{"num_hidden_layers": 23, "hidden_size": 384, "num_attention_heads": 6, "num_key_value_heads": 2, "head_dim": 64, "intermediate_size": 1024, "vocab_size": 16135, "hidden_act": "swiglu", "norm": "rmsnorm", "norm_place": "pre", "norm_eps": 1e-05, "positions": "rope", "rope_theta": 500000.0, "rope_fraction": 1.0, "qk_norm": false, "attn_scale": 0.125, "bias": "none", "tie_word_embeddings": false, "parallel_block": false, "init": "normal", "init_std_qkv": 0.0283, "init_std_o": 0.0, "init_std_up": 0.0283, "init_std_down": 0.0, "optimizer": "adam_variant", "learning_rate": 0.00095, "beta1": 0.9, "beta2": 0.99, "weight_decay": 0.24, "lr_head": 0.00366, "max_grad_norm": 0.5, "warmup_steps": 577, "schedule": "wsd", "decay_fraction": 0.721, "decay_shape": "linear", "final_lr_fraction": 0.05, "batch_tokens": [32768, 65536, 98304], "max_seq_len": 1024, "doc_mask": true, "train_tokens": 339300000, "max_steps": 5506, "dataset": "wikipedia_en"}
MLP neurons of a small language model. Each row is named by its layer, matrix (down: output weights) and neuron, and shows model dimensions 192-319. Each number is 500 + 40 x the weight over its row's rms, rounded and kept within 0 to 999. Numbers have three digits each. A neuron's up and down rows have the sign that makes its largest values positive.
After each neuron's rows, "fires before" lists the tokens most often just after its 100 highest values on Wikipedia text that the model never trained on.

L3.down420:490493472514484539524530463470558532503504487454523471499488554572454515505540476493478487514506492573536512471505528463480494488475479551371500530504493431605517433463426503527459466513528610508576553459561435456514483489584526475543523519525508439450562534470522447463504511514475516482502566483492524492499539506458485548452510473463455731520464568465524514440548490556464523496484
fires before: " |", ",", ".", " | ", " million", " |  |"

L7.down1018:458550478534439486526514405520488501500586501558517552489556487514515481545484523490561465550442559538478529577552539471545483461556461523535505468499492531571470458463452583559547397507467499518490530530507452483499566489435542561445482497523543482487505514496537490423518561468490512522507538469499448529486477527485452425532469405537525504531521613491542507520483485532597464525509
fires before: "2", "ophy"

L8.down782:566453545489536561482503516525501492463501542486506486507479480421435504507439554543570483489492434479536466473501448484459433569460535507486520440510500558501462466474514479490527499507480514497419502582513530536584486507402473477477477432551558458425496511588508487529555479501489493501561514472503465509519471497528466491492435564477501499477502531519527548554490532531506508510540
fires before: "2", "–", "),", "17", "19"

L16.down603:501492514491465495477462513470557544514543467511505536470531510512481534474539484589484517573477493418473480464471420514443564496514545491512537527496576575534521479542463501464494497475543530483494509513488437542531470505446491446522447543512449501466539479505429493446444420448545567466514508505519522531455454520533557458507505405450454535502453549584448578505552499450441484474619
fires before: "\n", "\n\n", "in"

L16.down570:502465483548515520489492513498481548473468542512474516465512453511466548437497508492508445530418538516555534496514497546551522474503489540481514502479467499506501520475505465503485569547467471472515497574566517495448463513487604527495503558417441489476485488549516558472486456500470485521520501586515470568550533509528509527471503476462447425492523506497465495454556515505525495547454
fires before: "–", "2", ":", " | H", " |"

L3.down569:557497472485457436451454449485512437536484474456514523489501483481499566435526499507465496440516443488502551531540442492451548562463523523556452501516554544552493491525485534452499526471452419567558512505518418540549451530525449464557466553428447509523517431526505515540522540527503483462448514465519564381492553521496517479546438490565495413510542422525545530452530484528514465547483
fires before: ".", " |"

L3.down53:561493451512553585447474501476515481509465483499450410522457414529461513443462563496527565552530502529458454527493447568476506508476485503532500489450490464494454460493510495463501448554502552476472513538470519507496505486492566484484473453592515451542569488463475534577535475501467490490509460538508523500558520545569489515494509464522504634514526560477460472453478469555496465538493
fires before: "L", "W", "SV", "-A", "ED", "o."

L6.down275:491402537521437456464526526507477460457417472543526447493484485558510450431477528520443475548462535509602458447521433493496449565494517460570476509528514435518456488457477461531528487580537437459558499566561473455536576518518488482415482458469489480534452502532417560492535512546539491476468394473493424512487477444537464492529519566521505354511536506501504507498533534520504468545533
fires before: "\n", "\n\n"

L16.down501:491464511536523472487489488560451538452491545500519548491471459489533440543434546481521499461470486505528533499516542474474534445436500474530491531528487488506522532475564510549499510530483523522571505468536620557533447506496533502520542489517521500512504494459498535460478468489406459516467450583474457468485490481483525510504463474480491523485394524532516545525401519567464568547586
fires before: "1", "2"

L3.down260:493424503496576508501510553487458452488459467496439491494422461547482465443560466516508521467545468463502467483540487555496501530518459564509495487520507498457497512488532510515499537487484504459469538533501528483410531491483549543498530436649475511605479468531497507512486465545545516475492473491512496494523582434514514489491511525475454431480470534513470461517546521474465478468473
fires before: "\n", ", ", "| ", " | ", " |"

L3.down114:427565515495525481517521545454504462482529506483459490495486431552556541458510480530536523469477542564528523521513459504518441496505482494504453545536461475531394471508440461524514520482496496463463526545472488461510539493539433510496501450506526587523525494452460525461497576508552498479486468538476583449460498484509505517500492457481538512535507484493510458498509515488464471505504
fires before: ".", "-", " | ", "°N "

L6.down601:525515535532504479479488555520494507532496440464541453492547488560533517492579506496489530501542510478514523436512507492542496494580466585552526530503423568546453507501469519582494510485521555523596527493478507518523469466453406453566502496420499510496470481471482484527458501504488492513475443487511489464476486486520439506545458456476468568497468480528554492418493540503520496540509
fires before: "\n", "\n\n", " Chevrolet | ", " West"

L3.down912:474500496550466471458475404528486523534459555545435573435539504531545481446451530500522565558466461507585465506517451484544476488459460547523521484480550498488445509575482503494495526553514422531507462496498520501568506480508536482483561412513519488490550503453539578517454497445483489516493493496496572511550509583508449521423481508492520590493528517484462450458484520556504496537485
fires before: "2", "1"

L7.down484:485489492528469445428489393465498584447462531517539545505502517542462517508476528519518507470521516478541416577466462497491417459466506444574470494447517482495461479452544509465458519593557456487530488531477568446502571558486428524526545424450555509499471438509470553465463498501508491437500485441498520477465432544542497502514539561532520539491528505537502567409426496514460546600498
fires before: "1", "2"

L16.down244:512479483445492468427459533543510491507518503447595541472557516522570555480516574538501483434425465433459556446534508576582504488479466554469489532505441437462537511562506540542508515498463470516542433453454444480517498474553487595512552515528497543474502509467508479520456562495453508557496489503479486438581534525479596464469503458522543630555477572485527566469547460541486536504475
fires before: "–", ":", "C.", " ", "2"

L5.down180:486546505522468453488533537523469467493457509518525516491488434509422465485509532453532448501477478465568472483522490436410548416471539410494415468457597483478470486538484538472481545520520440501493492488512519503478510503472532463482504488438512484542531538447495562475522468465477498425455425477525503606438424574499455558567493575468504523449559498529497527515491470434530496505418
fires before: "1", "2"

L3.down500:513483501576486507469459534552475475494368419500514483508440500522486449491493511596471489531480535550501466388493513523523539486538569509487453487529490467430482517495523446509542388505509389453454436512444450538500544507522482512495473496483463450464511475478438524547500467510502495479477493571509525486526537454553508558505545517532425528473454475505506556515535503444500487412501
fires before: "\n", "\n\n"

L7.down205:547513471565505490488493490460423522470494477458489538495510434508496456534520481516460479535554530447481460453508532482527506439582535463439480541465431539505454550483463452528505541537508538438515537560488414484486500475493466530503512445577501570487415524484447494550515436439514546500529493548467530497494456457501459514487491529516461600470494498490451464494512517440495468501444
fires before: "\n", "\n\n"

L3.down321:535524519466548518471464539493590558586514476443468449482496450456461533482534427502559521504555480531489425501467538502527472536568499534488418430488407564481503494547504525442495487474463583415503515595501545527496549523479570473464495472594458546531457582533512495491463537466504458500398489460506512433491458425492527508524488509474519563485432526468524554523573461515541482489451
fires before: "1", "\n", "\n\n", " | ", "2", "; "

L3.down874:499504575544517476506521472554422563514549543513517523532542581448452501521541476460576518545516486454526560480436498459516434553486484530468468447460516476552492526521554478458562505492493465477513508523519501564540536489487511457470513455494449457533501482512512609484484473484473454528484538519448596507485499534530486499508466475442500372545523493491417480501513533484446524445479
fires before: "1", "2"

L3.down974:480475458501477478478477524489513474469418479472448493563448497451460513507504471511527430517501528481463562499539473528526400477490537502488508501545582467422520501568524498488492552425526559460560470487546460542551482541517447544545516520371477554528513468543460443499451485472483512441508503533460492509497451446535516503573505499474496398496505532552422479509524515511534504503438
fires before: "\n", "\n\n"

L5.down646:532503544463578515504478508494431514467429506505530474430448504491546544456559480489536590548536491455591477477478505484484455462461539463473514510533540501480540505495539579449495437434524393498509485556500501464484441490473514463490515422484472419546543481440504518521483475482494449495479490518492552512509484526570514543527510524565471422481511456523475521516503483479512492500531
fires before: "1", "2"

L3.down125:441557551560481468525463544479440545454564535533508505466458525569487480502457490528466481495432528450570465406491519520442513491544474497524501536470519467472491461469531519518456516503502572516519579428535533559543460483493582495446481459551453461547475539532534605466524523396464522472480520427461505508485450516514475546490488491478419490582471520582424597500531513483440440504518
fires before: ".", ":", "-"

L16.down220:385437549518525476470483521482538514484532602516552526477401466537523544529569477467478429536451512481511536537479484572510524559486480507483488437533455484472479490547522529486479464484501464417516508468486445496484441527414445508525497483521474535465488478510535466466487492493487521484471497466458514428439460546562432432523490555434467532463526477462450492401478501493481447593568
fires before: "1", "2", ", ", " –"

L3.down891:479460514503446547487494504527476556507454481485486484407399449395524553536595477536528566497505491476523462464463460484466510518569521493483542566547518537475524529426504500506480463479476623503488517534527569453531513504539423513521519491489521509578516506522481451500497454528540525522450487546543521496550531498502505437488435524494537485573541610481535584524471501520514475553473
fires before: "0", "2", "1", "5", "3"

L3.down401:488470524542446423456477479544459578484543514472485493494520474503536439518480489464531526542539483511543522469491527505503504477437505514443543548529565438560542525500497510579474518487471407510492495455476506537504468475478489451479487558315519483509491502494501478513511530492500548471515472455546510494477415615485467414505492482398563426480540512546498496461452464517489526446493
fires before: "1", "2", ", ", "."

L16.down158:470469494497511557501491457552457460556455431506553487513602456502550441530542456478491474530430439466525466503475485582536465510511567501507459466513513438493446469435531506448504525466414426529520528456530482515532512548488453548415527434487523501526435536517409447471512479466508463493584510531465566524500525529510519606480487500500457427419469532441437539567483573470508463492495
fires before: "\n", "\n\n"

L9.down493:486511512434434500481485517454475475517506510580436491437483444559441482484470487475532518438561486557506510505449488494489463531493498432543511539531483483420528507557550471503499530502483479460484551516526465466491525472473445513463478496515564474583514447543534482506498457439488489524491507550561540544451458486509490508536468508500523598588472538514455477417477509478556473555475
fires before: ", ", " –"

L16.down695:425589483497512465573540516514534390406549492562486452507486506506434502518543515513542481492478416489489514510518545505443460547434476539468481443573508563601550469503526510457577480475517439509402477491483582503500534474463496502552515580533573500452457484550525457445534490464481519493474502513512509551484498487535485509446531594481516425496458516487451490509552448527497488482481
fires before: "1", "2", "other"

L8.down969:472501524591475525504578485499487448445495498522435509511470490563444560439587482532461515466475492512526494489470546551436511475484542462491468548479536539427485541481577446417485537517546493440606553462500482475447479498532516506520472436509487550490504535539476526443487494510469443470502551556502490531600415533506478430488545510511478646470560564495508501512547529434498572471537
fires before: "\n", "\n\n", "rike"

L3.down710:487467516451501488433443446573445569552541422485421541505467446536506494439445446490512530508545457449560500538414466549449511520506496477492561480488527508579574570527501536526480522523499453445550550489503573536505571515521470470527502496481501449516456424447493501508434467526563569484524497513531505470540446546527482512554492540477471486431503519532519557476493496484497563522571
fires before: ".", "1", "2", ", "

L3.down275:417488446537507476462472493505489543512440591495488508446484458487438515511473472510500561490479516494523479526480459535525484437543583473495554491523479524539448487485558424525490493494533550471501420470512465451466549531494548545448514553446542502527419486526545558512542455486551482458499520589485488462501486568544506543486516478476488485479514526490516482456518525467542520580455
fires before: "\n\n", "1", " f", " "

L3.down769:470589458445466502506489441546544552538533448528542541438581476602526486498509475433456538482486542460527462505496513499499448440518512525457586510490573479485486515539471571435498519541502466542483527499484440471532530542560501517494525525477494476417483460471496510528485484466480543520458526487522555477535539556483491469470523528490539620484475443446463541466458476614514506495477
fires before: "1", "2", ", ", ") |"

L3.down579:615461454471499567515605515478469417521538468517461607492524560448511496520483514565544536542555508496521518528571543496526522481476454511506454499480465418526451419584528484548555402501495551492517503517560481525487444513556452532500450512460477578472462515474502465491521446461483530449514500547482497496494529454493479417565524474485485516571495496537504455479563433469562501460450
fires before: " | ", ".", " |", "; ", "–"

L5.down112:438491615567469538518546423529486519520488503559432555444502544506536443519538437504491470477472498540537547503521497439486471477532551509453523535540529483475527515506517495558501537476520374554572528497487475485413531489484479486467509514441439509512510450489552470494477486426471520501489557532418560444390538556517413524540534515509486432570549487491477501572514442485488437464467
fires before: "1", "2"

L16.down937:492449506422475475571513517557502549514545489463507529551518489535585506615505544499452523478515476528461472422482538487531510470464450503503493472452499453516493506513547556429474486485473519483542497566531546475467428522496510497546542417426558570478509525502536582605533487496489486513488454441513440527507506506499482476436468461542530505518537511463507564477506443530550484526560
fires before: ", ", ",", " |", "130", "-", " "

L16.down685:465514566483489535541503501431496522438487465462512491477411491541476480557430578475495571486503519489503470510486484502466512502504455435473464479491436453501539559484534496506580464523481534473530407519520546518450485475505551443547563468488502477482432522568539524521433434508471468619540533522467600478548516535427487557441496495570536547517474472567455517479441516502488553476500
fires before: "–", "2", ":"

L3.down643:483500509581507507462459537529486435524400457483497479511490532536441448437516510443486520569464492525529480436495549549487521473502537487504418522519548561460482508461484511480520504510453508437503503440500493472502460500541460555522557503581455473469444507528483441529526522566469462432505494535488485586606484499564494558514475499493485477532448534534506493487461513467559490525487
fires before: "\n", "\n\n"

L3.down193:462485508590534520459430494546473402449496442524419508469487548552482493430498450488473491531464507502552512407474575501439465567488536463451403511510594515435482494496496446497491532475532477451496474520551434512534494447518524516496491479506505494466457492536468500515503465486490483395532529535539539542582444413549547530492510529480444482454499597504501503431497527509448484456450
fires before: "\n", "\n\n"

L3.down884:442498551494521486511532563510432537488563429505524484512470518455468464580540512491459552463466539478456501474503533494478479499509572472433517548480475525440481582485489445536463528501487608458486533480470528492405434525474489558493480562623499534590443590550475509482539473585532510475491541557450541522452566513542587485492439533508479427554479476484497550430514488489509500510526
fires before: ".", " | MF", " | DF", " | \""

L11.down632:502494478446508529436473495488527534465441515475506537486469523437482479532449521563477500606427519508545543500522472555563478475472466506517450419462525455494533485481503554542461417492474502502465424532573547497439527450433536540571480458542481472537500522523545534586514383468579472456476512593545518506461515491525574456554448555528488616490489521484499505445555523449509470570466
fires before: ", ", ".", " March ", " December ", " August ", " November "

L16.down379:503433484492516499434532422561502479500465554425525484493492507492477498523440423512460527549510510463506519522487493516542523518492481465465505523535563482515609479493454495452540496520482574428553471488500454469541530562541490567495546489462378511556439472455486610416505452455535493447510523532495536543453482565592561566469524492469472470478476487526458494514462516474474549507507
fires before: "\n", "\n\n", "yn"

L11.down628:490501481483495474470517537454555440499465486514514501508459531474568454422441464458441522487531529459505501521551515465525519471494484482459569504509501489451449490471529458533506534448445520453491532538450484510449484524459514479484524503495481484530469498503546432491528530439478490505519565464493418523520442412413465528528581554518465438436487583505479464524489549522466552502507
fires before: ", ", " |", " | ", " –", " | @", "\n"

L7.down108:481461490556489442425504507449413527529503490485465520527539541480508501511501479475595507543486401493519495511492578486508487531507480548521476437545521470502544560435496516509463492472472490454496506510492485519541428428529518463540472502519450529477516546498499524493504529517426543475508585390490586476495481572521532524440509530530513557491472517498495517532487485516493559526475
fires before: "2", "1"

L3.down410:533543527475487438513439470587552472545536553553463530481520474491536483465488477496527499517481530516510443562503465516503501454492495503483502521494492522390448537547455498474478555550425437496450487503458509560557446508429457498452493523380511497490540487530558565559475501571453502531504568466495561529473482517468497545531450498524536451502578474526449484501436547517525527535492
fires before: "2", "1", ", "

L3.down104:544534478539530553528560460451533495446558534497555480542525475493506556439462514522526539476549525543515545554423517486502491577430473449521516464499545506536491504500462565531471459525469517572456517564427464599529569556447522380542476415492530523504485539438449501427468518501510562513474559490526445539457489491452488477479520527500501583478405467490515532504478503473513486455521
fires before: " | ", ".", " |", " (C", ","

L6.down727:503524462478475509447489538499457567515544552531510510415505568434457470488547446459448500486456490470544583464507493525460417471529541510519490506482544490560446479489532481476487501555506389534468503507512492473434515480485517500488507488417529537504479479512515492474531520429472500494503515474451500456489477508505462444501543570518524482519511473544434476446466494529485479497523
fires before: "2", "1", " "

L16.down430:515524504551549503464523507434549513496503478502458511443436537498540512511463499497576520515477452517516491457465569494571469558479573526482499528485562474530531490383476484445434441494496460530595501469461445560452468533509494444526497515543524469412517457488499524575566519552530542486527518515545478531531528512464534399511487517513550496470471480519439442549498533512518494475483
fires before: "% |", "\n", " |", "ino", "("

L16.down960:445482451452542507528486478483487471595538495524491518474517493479517520587534548549559558566444474459468461526470503484402431480525503460518499424547501511512468532567478525540531527449504454460498520418495553520469489529538467466507552460474459515489527446435499425600361513448471533518499494591483516428539445471536594503508454519501482488445485502495475478521557476543502527553417
fires before: "1", "2", "15"

L16.down289:558535526486485518523552480469519452455483467552470457428405496509499550476511450456531579487459546481530475478531484545480480544521538557552490498490516488544491454500513478506492510529494443477497559575490574471504468514526446522505441608483432465514523437564506485525444450514526465521423467548483512553543543541504437458549583532486450566460547488418511488539492498447544516546524
fires before: ", ", " December ", " January ", " March ", "2"

L5.down727:469507503529489479496530495515502551548534532546461440464438442450497470458443475494559439499513414479498521472493530465479432536483550458512523502507500480466406531462510553514517529460487358476525486491432550493476503478422540467467469504566501487476521517462448505474511418505502504539482552581529484485450525489485533519463517505455548449484529522464556474527491472504498569447553
fires before: "2", "1", "\n", "ș"

L3.down903:505563523475538441430490506528448529476453599445466583518503468497457457466445447501560511523518494510602445483467424558536522513525496491460442562486492481494451568554574533505530598517514377492474446505499499553466482546442543466455535462447481484531547546491527500514485481478480507544476471474481544509544482506493470475527533549489524529445545493519503410522503524540492495486462
fires before: "1", "2"

L5.down1001:543554476550547571460498487463495443412527454511498536456474486542558505520505518471528449523491550542507492477487455475532432428560459557538488514528535481484562429495508501522525508494483499489487541484505470524472442497465531497481514506564467527499462488515538462502502422493486570480500484598502554501501495490489499500530508575483455372499439489474430530559521488490503507522556
fires before: "1", "2", "eng"

L3.down586:486534524574480501505449489534420523429519460453523521465482489480505535507493477549492564459510488528453492504521452497461491514505472538496563504471500527488447510505450505441481533475492634543482464472467515486434547501523457468505532546538505525503471428510483445483535425492503487473490448509426519491445517483503475492545519462506486388551443502480541438549484534478499503476498
fires before: "\n", " West", " Publ"

L3.down660:520484564624570497497506462561505459529500492498527513620534521490524473497465451508497539503475410527484432462503509558534455515497499561496467449497522438458484490493440456515455517492536501491472494580539548527543469508430478526505556496499482408475477380478545496542552497494503526487473500490474531472501515514535560478449510494476514525535508576512496431531480470478562489482519
fires before: "1", "2", "°"

L16.down840:475539406514544509417516523512423492480505462522463548543440490498516532520456417491552442562440487575547487466381493539486472475483484451495522469503512527437492536528456499525448551466523466548464460578532512497456432485459514451512508500524393507457484480449511440474515474477566527513519528554444517526482517498532527507560479532462510461510506436588409514498472509474474531509513
fires before: "\n", " | ", " running", "O", "AR", "A"

L11.down375:535491474384491447458510477431492515501473505551495548527519468508471459558422444497449524592505467488574510476555456533469504517549515553495470515508464502520492536487420507537576527479522511538524518469518486471456490493463520482489444462567521522512409474499497496561526511442492486450516556517515481504528493488523509499475466498456435449442443491516542504507602523556551479475554
fires before: "1", "2", "990"

L7.down531:467468472584461482475501500466467559535443432518506514530474473555494514461488605524535487395509444504469505430442507477489495502540495494507482492517449463564379466511449491570498476518509355583475479478486486463446530494515552502481505506537509496490484456547454503534512519468524551515466446537510475537438525554484461523442486563468554482464512456499511458501505516440514493448499
fires before: "2", "1"